{"num_hidden_layers": 9, "hidden_size": 256, "num_attention_heads": 4, "num_key_value_heads": 4, "head_dim": 64, "intermediate_size": 1024, "vocab_size": 2048, "hidden_act": "gelu", "norm": "layernorm", "norm_place": "pre", "norm_eps": 1e-06, "positions": "alibi", "qk_norm": false, "attn_scale": 0.125, "bias": "all", "tie_word_embeddings": true, "parallel_block": false, "init": "normal", "init_std_qkv": 0.0205, "init_std_o": 0.00482, "init_std_up": 0.0205, "init_std_down": 0.00482, "optimizer": "muon_variant", "learning_rate": 0.00534, "lr_mult_qkv": 0.5, "lr_mult_down": 2.0, "beta1": 0.95, "lr_head": 0.00561, "max_grad_norm": 1.0, "warmup_steps": 200, "schedule": "wsd", "decay_fraction": 0.748, "decay_shape": "linear", "final_lr_fraction": 0.0, "batch_tokens": [16384, 32768, 49152], "max_seq_len": 256, "doc_mask": true, "train_tokens": 368000000, "max_steps": 12733, "dataset": "wikipedia_en"}
MLP neurons of a small language model. Each row is named by its layer, matrix (up: input weights) and neuron, and shows model dimensions 112-175. Each number is 50 + 12 x the weight over its row's rms, rounded and kept within 0 to 99.
After each neuron's rows, "fires after" lists the tokens most often just before its 100 highest values on Wikipedia text that the model never trained on. A number after a token or word is its count.

L2.up395:66 51 56 40 46 36 23 49 38 29 37 57 54 21 38 45 66 57 26 61 66 61 58 38 57 60 37 60 54 54 23 63 68 63 56 27 58 56 54 44 34 72 62 49 55 56 53 59 28 41 56 59 59 47 38 35 64 55 24 52 45 76 44 51
fires after: " " 35, " c" 9, " M" 7, "ed" 6, " C" 5, " T" 5

L2.up827:42 58 57 54 66 63 49 54 38 54 47 41 47 49 48 31 31 60 42 45 62 56 29 69 33 46 66 49 63 36 44 51 39 41 56 33 31 52 51 62 26 71 10 34 20 39 58 44 64 65 54 61 42 34 55 61 37 44 66 48 52 47 66 33
fires after: "ra" 16, " can" 10, " Ra" 10, "la" 9, " or" 6

L4.up606:61 38 58 54 54 44 45 51 41 58 57 61 49 37 64 45 28 44 36 71 68 58 49 58 44 55 48 47 37 66 39 52 21 39 63 48 09 49 63 41 59 57 62 58 71 42 38 64 78 56 58 59 48 25 66 56 53 45 43 55 60 58 65 38
fires after: "," 15, " and" 15, " was" 9, " is" 8, "o" 7, " (" 5

L2.up581:51 61 56 36 52 37 55 41 59 47 44 49 47 51 67 43 62 51 55 50 34 52 56 54 67 66 76 36 63 45 56 61 50 28 59 45 65 41 43 50 55 52 44 62 37 52 47 72 50 39 44 39 70 46 33 39 36 43 58 67 46 48 48 59
fires after: "th" 24, "or" 20, " inter" 9, "ig" 8, "op" 7, "ic" 6

L2.up346:44 53 52 58 68 49 63 63 44 57 40 52 41 45 45 56 34 80 68 67 44 64 47 56 42 54 35 67 62 66 29 38 61 48 77 32 48 54 42 60 62 39 40 75 63 43 38 45 48 56 40 73 48 29 40 45 48 49 72 51 52 53 47 37
fires after: " " 52, " H" 9, " h" 8, " Ro" 5, "sh" 4

L2.up835:52 38 57 46 43 47 26 47 62 60 59 63 46 61 57 61 50 56 39 66 23 51 34 45 54 45 51 69 58 73 60 49 37 47 75 54 35 70 69 45 67 74 47 48 53 49 54 80 45 35 57 51 61 33 50 59 48 65 47 61 40 31 41 75
fires after: "." 37, " " 21, "d" 11, "," 8, " number" 4

L2.up490:59 56 60 55 71 42 51 60 42 45 37 34 57 60 41 50 57 70 58 49 51 74 46 26 46 45 29 52 36 25 66 48 32 46 52 61 30 69 55 40 55 47 52 39 30 44 57 33 50 50 64 56 36 33 56 50 38 49 51 49 52 40 51 72
fires after: "s" 70, "S" 13, " S" 8

L2.up441:53 41 61 63 48 56 45 39 59 49 53 57 53 49 51 59 58 52 44 23 55 21 39 52 54 50 36 36 67 78 55 33 50 38 57 43 46 44 48 49 51 41 50 56 36 64 49 44 40 67 47 63 47 53 45 52 47 54 44 39 53 37 33 54
fires after: "per" 20, " Cor" 9, " F" 8, "ri" 7, "ver" 7, " co" 7

L2.up873:71 39 45 34 57 57 64 50 50 65 17 52 39 58 46 53 43 53 77 45 65 50 41 33 47 52 47 49 46 55 46 49 55 49 48 65 31 50 35 21 65 31 53 46 50 38 49 34 76 55 61 77 39 36 49 42 38 49 43 54 68 39 48 29
fires after: "\n" 22, " at" 11, "con" 9, "ut" 7, " four" 6, "ir" 6

L2.up541:74 52 59 37 59 42 70 52 54 52 59 51 28 30 64 47 50 41 46 34 40 22 37 46 32 48 48 60 45 62 49 56 46 57 56 61 42 60 48 41 52 51 67 42 39 36 28 29 61 49 61 50 55 46 64 39 41 59 37 46 56 56 65 49
fires after: "s" 26, "d" 20, " in" 11, "m" 7, "p" 5, "ten" 5

L4.up477:54 45 56 56 41 38 65 63 35 50 64 64 61 76 43 40 67 64 38 53 48 43 57 23 41 67 33 36 54 35 50 40 38 47 56 41 52 66 61 54 49 67 43 54 70 73 55 38 55 65 23 52 43 30 45 66 40 55 34 26 62 64 54 56
fires after: "," 21, "p" 16, " dis" 13, "s" 11

L4.up410:52 36 44 63 50 34 40 68 66 36 47 66 35 57 53 46 53 45 37 56 64 45 43 58 14 67 43 56 58 35 45 45 53 40 57 18 32 79 52 45 45 55 34 69 61 61 49 64 33 52 46 75 54 57 53 53 66 45 46 32 58 40 65 50
fires after: " re" 28, "s" 20, " " 13, " New" 9, " dis" 6, "Re" 5

L2.up506:32 52 49 47 47 52 47 47 62 71 57 40 61 74 56 60 62 62 64 50 47 40 46 49 30 58 60 60 36 92 40 54 38 32 43 66 37 43 54 59 59 59 42 51 45 44 27 55 57 65 51 50 43 29 48 46 35 31 29 61 40 51 45 38
fires after: " " 22, " dis" 12, " di" 9, " La" 8, " p" 6, " the" 6

L2.up860:39 50 52 59 39 46 45 56 27 47 60 45 53 39 55 42 66 69 42 47 43 49 36 67 49 70 66 67 46 48 45 40 36 31 35 45 41 33 30 56 44 58 55 45 72 57 59 49 64 60 49 49 52 50 51 53 70 61 42 51 38 75 66 47
fires after: " O" 24, " Ka" 13, " Gu" 5, "O" 4, " Vi" 4, " Har" 4

L4.up508:62 63 51 45 61 64 42 44 40 43 66 58 47 40 58 72 46 62 46 55 48 48 54 51 48 50 65 53 45 56 71 41 43 39 52 59 10 61 53 59 67 77 47 58 57 60 76 63 50 42 65 39 49 34 37 52 51 52 53 77 63 33 66 20
fires after: ")" 18, " the" 16, "," 15, " was" 13

L4.up683:74 52 47 56 50 60 49 49 66 44 30 40 57 57 72 45 48 53 41 53 62 50 29 34 60 50 48 50 62 24 41 60 52 50 43 13 34 18 57 37 56 55 78 41 50 68 56 43 47 44 27 66 44 64 55 71 40 51 58 63 28 52 18 35
fires after: " re" 42, " as" 18, " As" 10, " Re" 5

L2.up542:76 69 49 51 35 43 48 30 56 53 51 47 32 56 61 57 40 50 58 57 56 49 52 74 39 55 64 51 44 53 46 48 59 75 55 61 19 55 49 62 67 22 39 46 60 59 59 20 48 60 47 53 41 42 48 42 57 39 52 33 59 46 49 29
fires after: "e" 22, "ra" 11, "la" 7, "ó" 7, "co" 6

L4.up796:49 59 40 47 48 47 50 68 36 40 38 55 42 48 44 63 67 52 54 60 63 57 47 49 48 62 20 58 55 66 45 33 28 38 61 68 61 47 49 43 26 44 51 62 39 59 40 49 76 56 20 46 48 62 41 58 45 57 31 32 49 43 66 50
fires after: "s" 25, " S" 17, "\\" 16, " " 12, " I" 4

L2.up67:60 82 39 73 50 42 69 38 57 54 38 68 56 55 55 47 50 46 45 30 94 61 52 50 32 39 63 42 42 44 56 49 64 45 72 43 48 55 54 34 33 26 48 48 55 54 33 46 49 49 52 35 52 54 42 65 59 66 52 72 53 32 39 61
fires after: "vi" 17, "oc" 12, " Mo" 10, " di" 9, " fa" 8, "v" 7

L2.up189:39 32 70 37 41 39 54 60 62 61 30 39 55 46 50 64 68 49 65 62 46 72 44 57 43 39 55 54 31 35 51 25 36 61 57 60 51 50 55 26 28 45 55 47 58 53 63 52 47 36 36 51 51 39 36 49 54 43 54 55 44 55 39 64
fires after: " W" 18, "e" 11, "h" 6, " w" 6, "we" 5, " B" 4

L4.up807:47 66 58 43 71 58 39 55 47 51 36 69 53 54 49 73 41 50 75 49 45 34 65 27 48 45 33 66 20 71 55 56 49 63 59 33 43 49 52 69 34 28 62 51 37 65 48 50 61 44 45 85 36 51 17 30 67 54 36 41 43 71 47 53
fires after: " As" 17, " as" 9, " re" 9, " Du" 8, " R" 6, "In" 5

L2.up257:47 59 62 66 48 25 44 54 53 45 63 34 64 59 52 66 41 38 49 70 54 40 27 34 74 50 48 60 56 52 53 28 36 48 49 50 38 49 43 63 49 57 36 39 36 29 56 47 47 54 56 38 20 43 63 44 54 57 45 47 50 50 43 66
fires after: "s" 32, "er" 8, " Cor" 7, "co" 6, "as" 5, "n" 5

L2.up472:48 60 53 43 48 38 46 61 51 34 21 44 31 58 62 45 71 69 43 42 67 58 46 46 47 48 39 42 46 58 47 44 29 57 48 40 54 43 47 44 56 45 41 42 27 34 42 39 58 41 58 38 39 35 44 67 45 52 46 43 58 54 40 58
fires after: "s" 29, "," 17, " as" 6, " As" 4, " at" 4, " p" 4

L2.up997:35 63 61 44 39 53 44 27 41 46 47 59 40 39 59 36 53 48 64 51 39 55 39 48 39 51 49 58 52 52 65 45 50 56 54 54 57 45 33 57 54 49 53 51 50 48 53 22 44 66 41 71 15 53 18 55 36 47 76 71 63 63 37 70
fires after: " di" 21, "o" 10, " Di" 7, "u" 5, " O" 5, " a" 5

L4.up934:52 53 51 47 36 36 68 33 48 49 40 60 66 54 51 59 54 70 62 41 43 45 48 32 35 62 41 39 42 44 78 70 59 36 60 45 53 46 32 73 44 45 51 60 36 68 41 38 43 49 54 35 41 50 44 69 58 18 42 35 72 53 50 54
fires after: " United" 25, " U" 20, "S" 7, "on" 6, "ce" 5

L2.up353:69 48 53 51 54 50 63 53 37 69 69 63 57 30 61 57 43 31 30 81 66 37 44 56 37 73 57 54 39 46 51 87 53 40 58 47 16 46 44 69 49 55 46 47 29 38 60 60 58 46 51 53 53 48 36 60 48 44 59 68 36 23 52 47
fires after: "," 17, " Ho" 11, " so" 10, " A" 10, " Her" 7, " the" 4

L2.up616:48 34 51 44 64 35 46 52 61 44 56 72 56 45 59 51 40 35 28 63 57 41 62 51 53 37 58 61 55 52 43 69 51 61 56 51 50 56 58 30 51 41 84 60 51 80 46 54 32 40 65 56 48 49 36 31 29 44 53 50 42 67 54 30
fires after: " " 33, "." 15, "u" 9, " I" 6, "o" 4

L2.up192:62 36 27 65 60 67 50 56 53 44 43 54 36 49 65 55 43 53 52 50 51 69 40 49 34 48 42 38 35 32 34 50 45 25 45 51 28 45 53 64 49 55 66 63 18 51 41 62 64 50 50 55 50 55 52 42 48 64 56 72 46 25 60 54
fires after: " a" 33, "ly" 18, "y" 8, " A" 7, " Ho" 5, "o" 5

L2.up502:55 43 53 47 59 60 52 41 41 49 41 41 49 50 31 46 56 36 47 62 54 43 55 41 58 55 63 55 50 52 42 46 56 45 39 51 49 45 54 31 49 49 62 59 66 51 51 54 63 46 31 49 45 31 50 74 64 46 50 47 58 51 53 52
fires after: " " 27, "app" 12, " Sa" 9, "ve" 5, "lu" 5, " se" 4

L2.up888:41 56 43 49 56 39 46 38 44 66 49 34 62 58 64 59 61 52 41 41 67 60 43 67 53 66 56 41 62 41 64 49 59 51 58 44 67 48 41 47 42 51 73 67 61 82 45 50 51 43 46 75 72 52 47 63 46 45 38 63 34 40 43 64
fires after: " Re" 16, "re" 10, "e" 7, " re" 6, "vi" 6, " On" 6

L2.up369:45 70 48 35 44 93 49 52 51 53 41 52 50 69 45 48 60 36 48 54 51 61 49 36 35 53 12 65 23 38 54 60 48 80 57 49 51 25 51 52 55 69 54 44 54 56 48 46 56 58 49 73 61 42 64 60 59 39 54 48 49 34 40 56
fires after: "F" 33, " W" 9, " L" 9, "W" 7, " the" 7, " G" 5

L2.up14:57 44 59 51 29 43 60 43 51 46 31 58 73 59 57 52 56 61 55 54 67 47 74 42 40 72 54 39 49 55 41 77 54 54 45 36 53 59 52 70 62 31 56 52 50 56 12 60 49 40 70 39 54 52 48 32 36 52 42 46 50 37 35 58
fires after: "te" 18, "et" 9, "ce" 8, "e" 7, " Sp" 5, " national" 4

L4.up352:31 58 59 51 46 56 31 45 32 57 52 31 47 69 40 52 54 44 47 38 43 26 60 62 68 78 47 65 44 42 57 52 47 43 73 33 45 69 35 47 41 31 71 50 62 45 50 42 52 56 65 48 59 37 76 52 45 49 44 39 50 30 52 45
fires after: "st" 24, " V" 14, " part" 10, "s" 9, " " 6, "ch" 4

L2.up953:57 49 40 25 57 44 55 63 65 44 42 61 48 56 31 50 48 36 63 66 44 24 43 51 40 45 53 81 47 50 38 48 55 72 59 34 58 27 52 60 51 40 38 65 58 53 49 55 66 70 23 58 36 53 64 59 38 66 36 46 42 41 47 45
fires after: "," 22, " P" 11, "s" 10, " Al" 9, " Je" 6, " Christ" 6

L4.up310:52 48 41 46 29 30 66 50 53 50 43 60 34 31 72 58 46 67 48 65 44 48 39 63 55 26 51 39 46 30 65 57 40 65 40 43 49 46 65 36 67 54 72 54 48 43 44 31 48 58 54 40 41 44 50 36 34 42 40 62 59 46 61 43
fires after: " |" 29, "z" 18, "s" 4, "d" 4

L2.up713:63 65 37 61 65 56 59 49 32 33 35 60 53 63 51 65 46 52 61 71 71 57 26 61 51 40 50 70 51 40 38 48 47 56 56 37 45 83 57 60 54 44 45 54 26 32 56 62 56 55 44 59 34 47 38 46 46 54 40 38 64 40 56 45
fires after: "s" 80, "un" 4

L4.up939:58 45 43 57 58 26 45 42 52 47 26 49 71 55 56 27 37 60 52 52 48 55 46 51 58 75 42 55 61 72 54 54 45 43 43 72 48 56 55 49 61 42 59 38 48 42 57 54 29 27 26 39 48 26 51 37 41 46 62 47 49 48 53 41
fires after: " " 44, "-" 20, "pe" 7, " (" 7

L2.up103:51 37 42 56 31 74 46 49 49 76 40 39 35 57 62 41 55 59 38 35 54 52 65 45 44 58 65 83 29 51 53 66 45 30 76 57 41 64 44 39 56 69 50 40 29 45 64 45 58 46 41 41 26 43 41 29 49 46 59 60 52 35 45 41
fires after: "\n" 45, " " 18, " no" 9, " an" 8, " a" 8, "==" 4

L2.up340:47 74 64 62 65 55 41 40 43 31 49 55 71 49 71 37 59 44 68 58 30 54 65 54 42 48 60 65 63 40 44 57 51 29 39 52 31 50 56 44 57 54 63 42 45 57 30 65 50 43 45 47 70 29 40 60 57 58 43 51 45 46 50 48
fires after: " " 33, " University" 9, "mp" 7, "P" 5, " C" 5

L2.up368:69 42 50 55 66 45 55 47 51 38 72 60 40 40 54 70 57 60 59 37 66 62 64 68 41 56 57 27 36 60 52 19 65 31 55 49 70 64 26 63 46 55 54 55 37 51 48 36 66 44 32 44 61 17 54 48 39 46 33 52 53 37 60 46
fires after: "c" 20, "o" 13, "ro" 12, " c" 11, "h" 6, "f" 6

L2.up646:46 55 67 48 32 58 43 51 50 58 50 61 54 67 64 43 63 52 60 35 33 69 41 48 36 30 52 57 55 36 50 35 34 52 43 57 56 27 53 64 44 69 54 34 57 57 45 25 47 38 46 67 78 33 42 70 72 45 49 37 50 42 28 62
fires after: "F" 14, " T" 12, " G" 11, " F" 11, "T" 8, "Q" 8

L4.up271:50 56 63 46 40 59 45 57 45 66 39 41 47 61 50 49 29 61 29 61 49 46 65 60 62 40 50 46 49 32 57 52 20 45 49 51 58 39 39 40 55 70 54 56 61 51 66 31 45 46 53 65 50 52 42 66 61 54 54 74 51 52 47 71
fires after: " |" 30, ";" 20, "th" 5, "al" 4, "," 4

L2.up379:64 24 70 56 44 38 52 51 30 63 43 56 55 59 44 40 48 40 55 49 43 39 48 62 50 43 38 52 64 61 43 43 55 57 44 29 66 50 31 66 37 59 42 59 54 47 47 52 23 62 37 56 70 35 51 75 56 56 58 48 47 52 33 76
fires after: " co" 17, "ed" 14, " su" 12, "d" 10, "ri" 6, " was" 6

L2.up570:67 50 44 47 55 78 45 22 55 49 71 55 62 32 41 33 37 56 42 49 34 50 30 33 55 44 56 55 43 54 25 64 30 52 51 39 44 45 38 66 32 34 74 44 47 53 72 57 48 68 52 65 49 49 46 36 42 60 35 34 53 48 60 61
fires after: " Ar" 19, "," 19, "ar" 16, " As" 7, " as" 6, "s" 5

L2.up529:52 72 63 62 27 39 41 49 42 56 49 42 34 58 44 47 44 62 48 38 56 47 50 46 57 30 44 37 36 46 61 36 60 67 41 57 16 51 42 61 50 53 55 69 51 61 52 44 50 46 41 28 52 54 46 67 40 17 58 50 55 48 36 43
fires after: "a" 12, " a" 10, " in" 10, " On" 9, "lo" 8, "ri" 7

L2.up537:46 31 33 36 18 59 49 56 25 30 44 45 74 66 48 75 49 35 50 52 51 32 51 64 49 49 42 46 58 63 58 61 48 54 43 34 49 54 38 51 52 51 33 57 57 64 50 64 55 61 59 54 32 36 51 48 53 51 58 55 46 51 47 52
fires after: " the" 25, "S" 11, " an" 8, " S" 7, " U" 6, " 19" 6

L2.up652:52 42 54 38 60 30 54 57 65 60 18 53 46 52 38 58 64 54 55 49 65 53 55 58 25 39 34 49 34 65 40 49 42 36 63 51 44 54 42 46 55 54 56 78 51 46 18 46 67 54 45 75 54 35 55 55 56 53 49 50 63 65 71 51
fires after: " " 27, " (" 19, " de" 8, " dis" 5, "po" 5

L2.up644:45 27 50 62 09 56 37 36 69 40 55 59 59 66 52 40 61 73 57 49 55 51 43 33 59 64 39 50 54 44 74 49 54 70 47 44 48 58 51 44 60 54 40 46 44 73 60 43 47 65 34 56 42 51 44 44 38 43 52 54 46 40 43 52
fires after: " a" 73, " an" 18, " For" 4

L2.up282:48 61 49 60 35 29 49 33 67 62 45 35 31 37 48 44 32 59 69 58 61 49 35 43 44 56 66 60 41 53 40 40 54 54 55 36 50 41 62 43 59 56 45 49 64 53 38 61 53 53 47 53 27 32 26 49 36 49 72 54 65 57 45 56
fires after: "ra" 19, " Ja" 8, " pa" 8, "lu" 7, " Gra" 6, "la" 6

L2.up8:43 52 30 69 62 51 51 33 59 59 59 34 43 53 61 64 47 39 65 54 57 30 53 46 40 31 41 31 46 49 53 46 24 72 57 66 72 44 44 62 72 54 40 55 35 54 36 42 37 36 50 40 32 29 52 42 30 53 49 33 49 62 47 47
fires after: " V" 38, "s" 14, "V" 10, "ef" 5, "ff" 5

L2.up903:38 57 53 47 62 44 45 59 40 25 16 57 46 59 73 68 44 33 76 36 45 76 62 49 55 46 40 57 43 58 44 51 65 59 56 59 57 45 55 58 24 54 58 71 50 59 35 65 39 22 47 77 47 49 44 40 48 49 54 35 70 48 59 50
fires after: "-" 36, " un" 13, " \"" 10, " " 9, " (" 8, " b" 6

L4.up143:54 52 31 47 37 54 34 36 63 41 64 57 44 53 43 23 41 49 34 44 65 68 71 48 58 53 55 36 49 50 51 44 70 59 49 25 50 51 44 60 25 43 32 75 36 61 44 64 52 41 52 44 45 46 57 56 59 45 42 58 37 43 29 60
fires after: " di" 16, "b" 10, "oc" 8, "on" 7, "ho" 7, " con" 5

L4.up662:64 50 36 61 53 60 49 36 56 72 38 71 30 61 56 36 59 56 49 39 39 68 52 46 63 59 50 46 58 56 62 50 28 29 58 41 34 40 47 40 67 43 52 55 51 66 80 54 50 44 51 56 56 41 71 54 55 57 18 66 48 44 53 43
fires after: " " 38, "," 4, " L" 4, " ex" 4, " to" 4

L2.up735:56 61 50 49 58 52 65 76 59 20 28 23 53 53 55 44 48 46 34 29 49 42 60 40 50 52 54 45 41 56 62 46 73 45 64 62 51 46 37 60 63 51 63 35 41 69 50 28 47 52 50 60 48 54 44 51 46 68 44 48 48 47 44 33
fires after: "mp" 20, "con" 14, " in" 11, " of" 8, "ci" 8

L2.up533:37 29 31 56 66 69 48 29 66 65 57 46 57 60 38 34 57 43 63 60 59 20 35 51 63 36 52 69 52 58 58 56 45 48 53 61 47 57 38 37 37 71 53 40 37 37 38 59 52 43 80 54 54 29 38 70 38 44 38 56 62 49 58 52
fires after: " C" 18, " M" 13, " Pri" 10, " p" 10

L2.up275:29 51 59 44 33 41 47 49 43 56 47 53 74 65 58 37 38 55 53 47 54 67 29 46 50 36 46 37 44 41 51 46 72 42 36 48 31 65 47 45 54 44 16 33 55 65 54 53 73 57 49 72 48 44 54 42 63 50 39 61 53 44 52 25
fires after: " one" 23, "ra" 19, "w" 15, " Ra" 6, "vo" 4

L2.up661:37 36 33 42 60 54 23 42 38 66 30 25 49 57 59 43 62 55 33 46 45 52 40 56 63 68 59 37 38 49 44 39 62 52 40 56 52 52 27 48 50 45 36 62 46 17 64 57 63 43 53 57 42 54 67 35 32 49 46 49 37 42 67 33
fires after: " comp" 22, " ch" 18, "t" 11, "ch" 9, " h" 6, "ho" 5

L4.up687:50 68 53 58 51 48 63 45 35 46 43 46 54 61 56 56 35 62 42 37 47 64 40 41 45 81 70 45 49 42 33 54 47 66 65 40 30 17 22 60 62 37 54 35 53 58 32 55 46 56 50 58 67 38 46 45 65 59 54 48 64 44 41 40
fires after: " w" 17, "'" 14, " f" 12, " re" 7, "s" 6

L2.up351:42 35 38 58 52 45 40 40 59 55 36 41 51 53 59 28 43 56 42 59 50 60 52 55 47 46 36 29 73 42 31 65 31 42 53 56 36 60 47 43 74 71 54 50 37 47 36 55 74 55 48 77 51 53 54 44 28 54 22 58 57 48 69 66
fires after: " I" 15, " Ra" 12, "mu" 9, "y" 9, "s" 6, "ma" 5

L2.up669:53 50 85 61 48 38 58 62 50 38 66 44 39 51 72 30 69 71 40 39 57 56 58 53 33 45 54 35 59 70 41 42 33 36 37 71 44 51 53 51 55 52 25 52 46 51 41 34 65 53 25 38 43 53 45 55 46 71 27 36 54 61 58 60
fires after: "s" 42, "id" 8, "ru" 6

L4.up219:49 72 38 53 52 62 24 53 36 69 45 65 51 38 36 50 58 40 56 51 42 74 48 63 64 62 26 67 58 49 53 48 69 48 64 51 47 39 26 48 39 36 52 49 67 44 57 55 30 45 39 53 52 53 29 44 57 41 53 51 54 48 67 54
fires after: "ed" 22, " " 14, ":" 9, " P" 8, " 1" 6, " 0" 5

L2.up950:45 36 61 41 36 55 64 46 71 63 35 40 54 47 51 42 72 66 37 58 41 30 48 45 51 48 32 74 40 46 23 39 46 48 21 50 48 41 38 56 57 53 52 39 53 44 37 51 38 63 38 65 71 59 75 63 58 43 38 33 42 44 54 72
fires after: " T" 25, "p" 12, "s" 10, " Al" 5, " To" 5, " P" 5

L2.up961:54 49 50 48 52 40 45 61 53 52 38 41 50 59 49 43 44 38 39 50 43 54 73 55 52 33 63 49 72 44 57 83 42 43 56 61 46 59 36 26 76 41 38 76 32 54 43 50 55 43 51 64 43 42 40 46 51 42 46 46 65 61 37 43
fires after: "\n" 25, "." 13, "ate" 8, " Party" 7, " " 7

L4.up48:39 44 61 40 40 32 60 48 50 35 40 65 48 48 60 62 49 45 43 53 59 56 54 51 48 26 55 45 47 62 59 67 62 42 45 69 52 58 32 45 44 36 40 58 65 57 26 22 63 58 31 48 55 48 30 52 35 49 55 35 58 13 31 37
fires after: "e" 19, "ge" 16, "b" 6, "te" 6, " Ne" 5

L2.up498:58 58 63 53 42 27 52 48 46 49 44 49 39 43 47 37 35 36 52 54 50 43 42 59 46 30 61 43 72 37 42 52 75 39 62 30 28 72 45 35 59 55 55 42 49 33 42 59 54 61 37 43 61 53 50 50 74 43 36 19 42 48 56 63
fires after: " " 14, " (" 14, " +" 10, " 1" 9, "-" 9, " $" 8

L2.up217:46 41 46 36 52 37 65 49 42 75 30 29 46 43 51 39 59 43 26 41 35 61 61 46 50 75 64 42 51 66 80 51 63 44 44 58 54 65 52 46 44 58 34 69 37 49 39 66 66 55 60 52 73 45 51 53 25 36 60 50 56 48 69 66
fires after: "st" 15, "ult" 12, "ic" 7, "age" 7, "op" 6, "es" 6

L2.up181:58 61 52 34 56 45 44 58 43 49 45 36 23 46 78 50 50 38 25 60 40 54 35 49 37 42 64 49 46 43 62 64 52 44 40 75 43 60 46 45 42 52 70 56 59 69 29 56 44 55 67 48 37 39 27 56 42 39 45 49 61 64 73 57
fires after: "ho" 13, "o" 11, "lo" 11, "d" 9, "b" 8, "go" 6

L2.up779:66 43 47 37 55 31 39 43 61 57 50 47 45 40 41 42 43 72 50 60 59 57 39 73 48 71 65 53 14 34 43 39 56 51 54 53 50 70 48 42 50 47 58 57 51 72 38 52 62 47 36 35 51 46 33 70 54 42 46 49 49 34 51 51
fires after: "vo" 14, "o" 13, "ro" 9, " I" 6, "go" 4, "li" 4

L4.up490:62 68 44 43 68 55 50 34 49 63 23 59 59 53 51 54 58 63 62 62 55 40 29 34 38 54 63 80 59 55 51 39 35 47 55 57 50 50 42 44 38 50 56 56 39 54 47 57 33 54 66 45 67 46 48 55 36 38 61 35 47 53 64 39
fires after: " " 39, "-" 7, " comp" 6, " F" 5, " Su" 5, "b" 4

L2.up410:55 70 35 48 81 58 61 63 40 32 35 44 52 38 55 69 85 54 52 47 47 64 52 43 38 45 45 50 54 60 40 45 63 44 41 34 22 78 36 55 38 67 32 62 40 42 36 37 49 28 58 44 51 33 68 52 42 57 45 39 48 40 55 49
fires after: "s" 35, "fe" 8, " re" 5, "ro" 5

L2.up879:64 50 55 33 32 44 38 19 33 65 51 83 54 64 74 50 53 60 63 55 49 58 30 49 67 54 47 48 55 27 70 49 48 68 44 46 53 25 50 48 46 42 65 75 56 66 46 55 44 46 29 47 51 44 49 74 26 42 50 64 35 28 51 69
fires after: " se" 12, " for" 9, "la" 8, " Se" 8, " For" 7, " He" 7

L2.up680:54 44 61 52 42 41 49 51 48 54 45 47 48 59 57 45 58 45 59 50 55 44 34 53 51 70 53 52 57 31 50 55 37 51 59 51 50 28 75 32 43 56 32 52 68 62 48 43 60 28 20 39 60 45 53 58 42 60 40 70 46 60 40 56
fires after: " pa" 23, " Pa" 20, " an" 12, "s" 7, " Sa" 7, " st" 7

L4.up550:57 60 57 46 51 31 53 58 54 54 36 60 48 61 61 70 27 57 52 40 56 76 54 50 40 49 50 38 68 44 54 64 56 37 42 42 31 55 48 49 32 71 49 49 46 77 54 70 69 49 70 40 47 63 28 54 38 45 41 59 50 48 58 26
fires after: "man" 21, "par" 13, " met" 8, " Me" 6, " Man" 4, " sign" 4

L2.up688:43 33 37 64 31 36 46 30 51 63 46 46 38 63 33 41 64 42 12 35 68 64 41 56 62 57 57 41 37 52 33 57 51 37 67 66 42 31 48 64 42 51 33 41 27 50 32 67 49 53 45 69 33 42 59 48 49 31 68 68 49 27 36 64
fires after: " fa" 14, " for" 10, "fu" 9, "mi" 8, " No" 8, "mo" 5

L4.up229:45 38 47 65 38 59 43 51 46 68 57 77 37 51 66 54 31 59 44 55 41 40 47 42 60 56 64 58 54 62 65 50 53 51 60 58 43 51 48 19 48 56 48 69 55 36 40 50 40 50 38 78 56 32 35 53 40 52 50 43 54 53 43 59
fires after: " " 52, "." 6, "min" 4

L4.up251:59 43 47 62 58 35 59 56 54 43 38 47 47 38 44 40 67 29 55 48 53 34 58 54 47 62 61 67 58 43 52 48 57 32 35 65 34 63 34 22 47 44 64 52 49 59 38 33 64 60 42 62 68 45 37 52 64 46 32 46 63 35 64 46
fires after: " " 57, " a" 6

L2.up88:60 39 40 60 49 59 53 42 39 54 48 52 57 59 55 74 67 62 59 59 51 40 54 26 68 52 63 26 58 58 32 47 31 30 57 22 49 56 50 36 72 57 47 56 40 47 62 55 59 51 55 59 35 26 61 43 41 48 29 45 69 58 57 28
fires after: "s" 36, "es" 15, "us" 9, " sp" 7, "ff" 6, " f" 6

L2.up10:45 57 66 61 67 56 44 59 51 48 29 31 37 60 54 56 51 58 35 53 51 70 51 49 53 55 49 29 36 49 66 69 60 72 52 56 42 36 49 56 47 52 39 62 58 45 45 50 34 57 55 58 27 55 32 59 38 60 61 67 51 39 65 55
fires after: " for" 18, "an" 12, " of" 10, "n" 9, "mp" 8, "i" 7

L2.up516:57 26 59 62 48 61 29 83 74 47 46 37 28 62 52 64 59 48 63 43 77 44 55 52 53 55 39 48 51 34 32 47 54 43 51 45 54 41 35 37 63 60 29 51 42 62 40 48 33 50 45 45 37 40 37 22 48 35 69 35 61 42 62 42
fires after: "\n" 50, " " 8, "s" 6, "History" 4

L2.up632:59 52 47 50 41 56 55 47 77 59 74 53 28 56 35 53 63 30 46 53 41 49 36 41 52 50 57 56 27 28 69 38 39 55 35 36 54 36 40 58 62 41 60 54 53 63 57 39 37 24 46 61 45 44 37 76 47 51 38 56 44 72 50 62
fires after: " G" 32, " Bo" 14, " bo" 12, " To" 5, "P" 4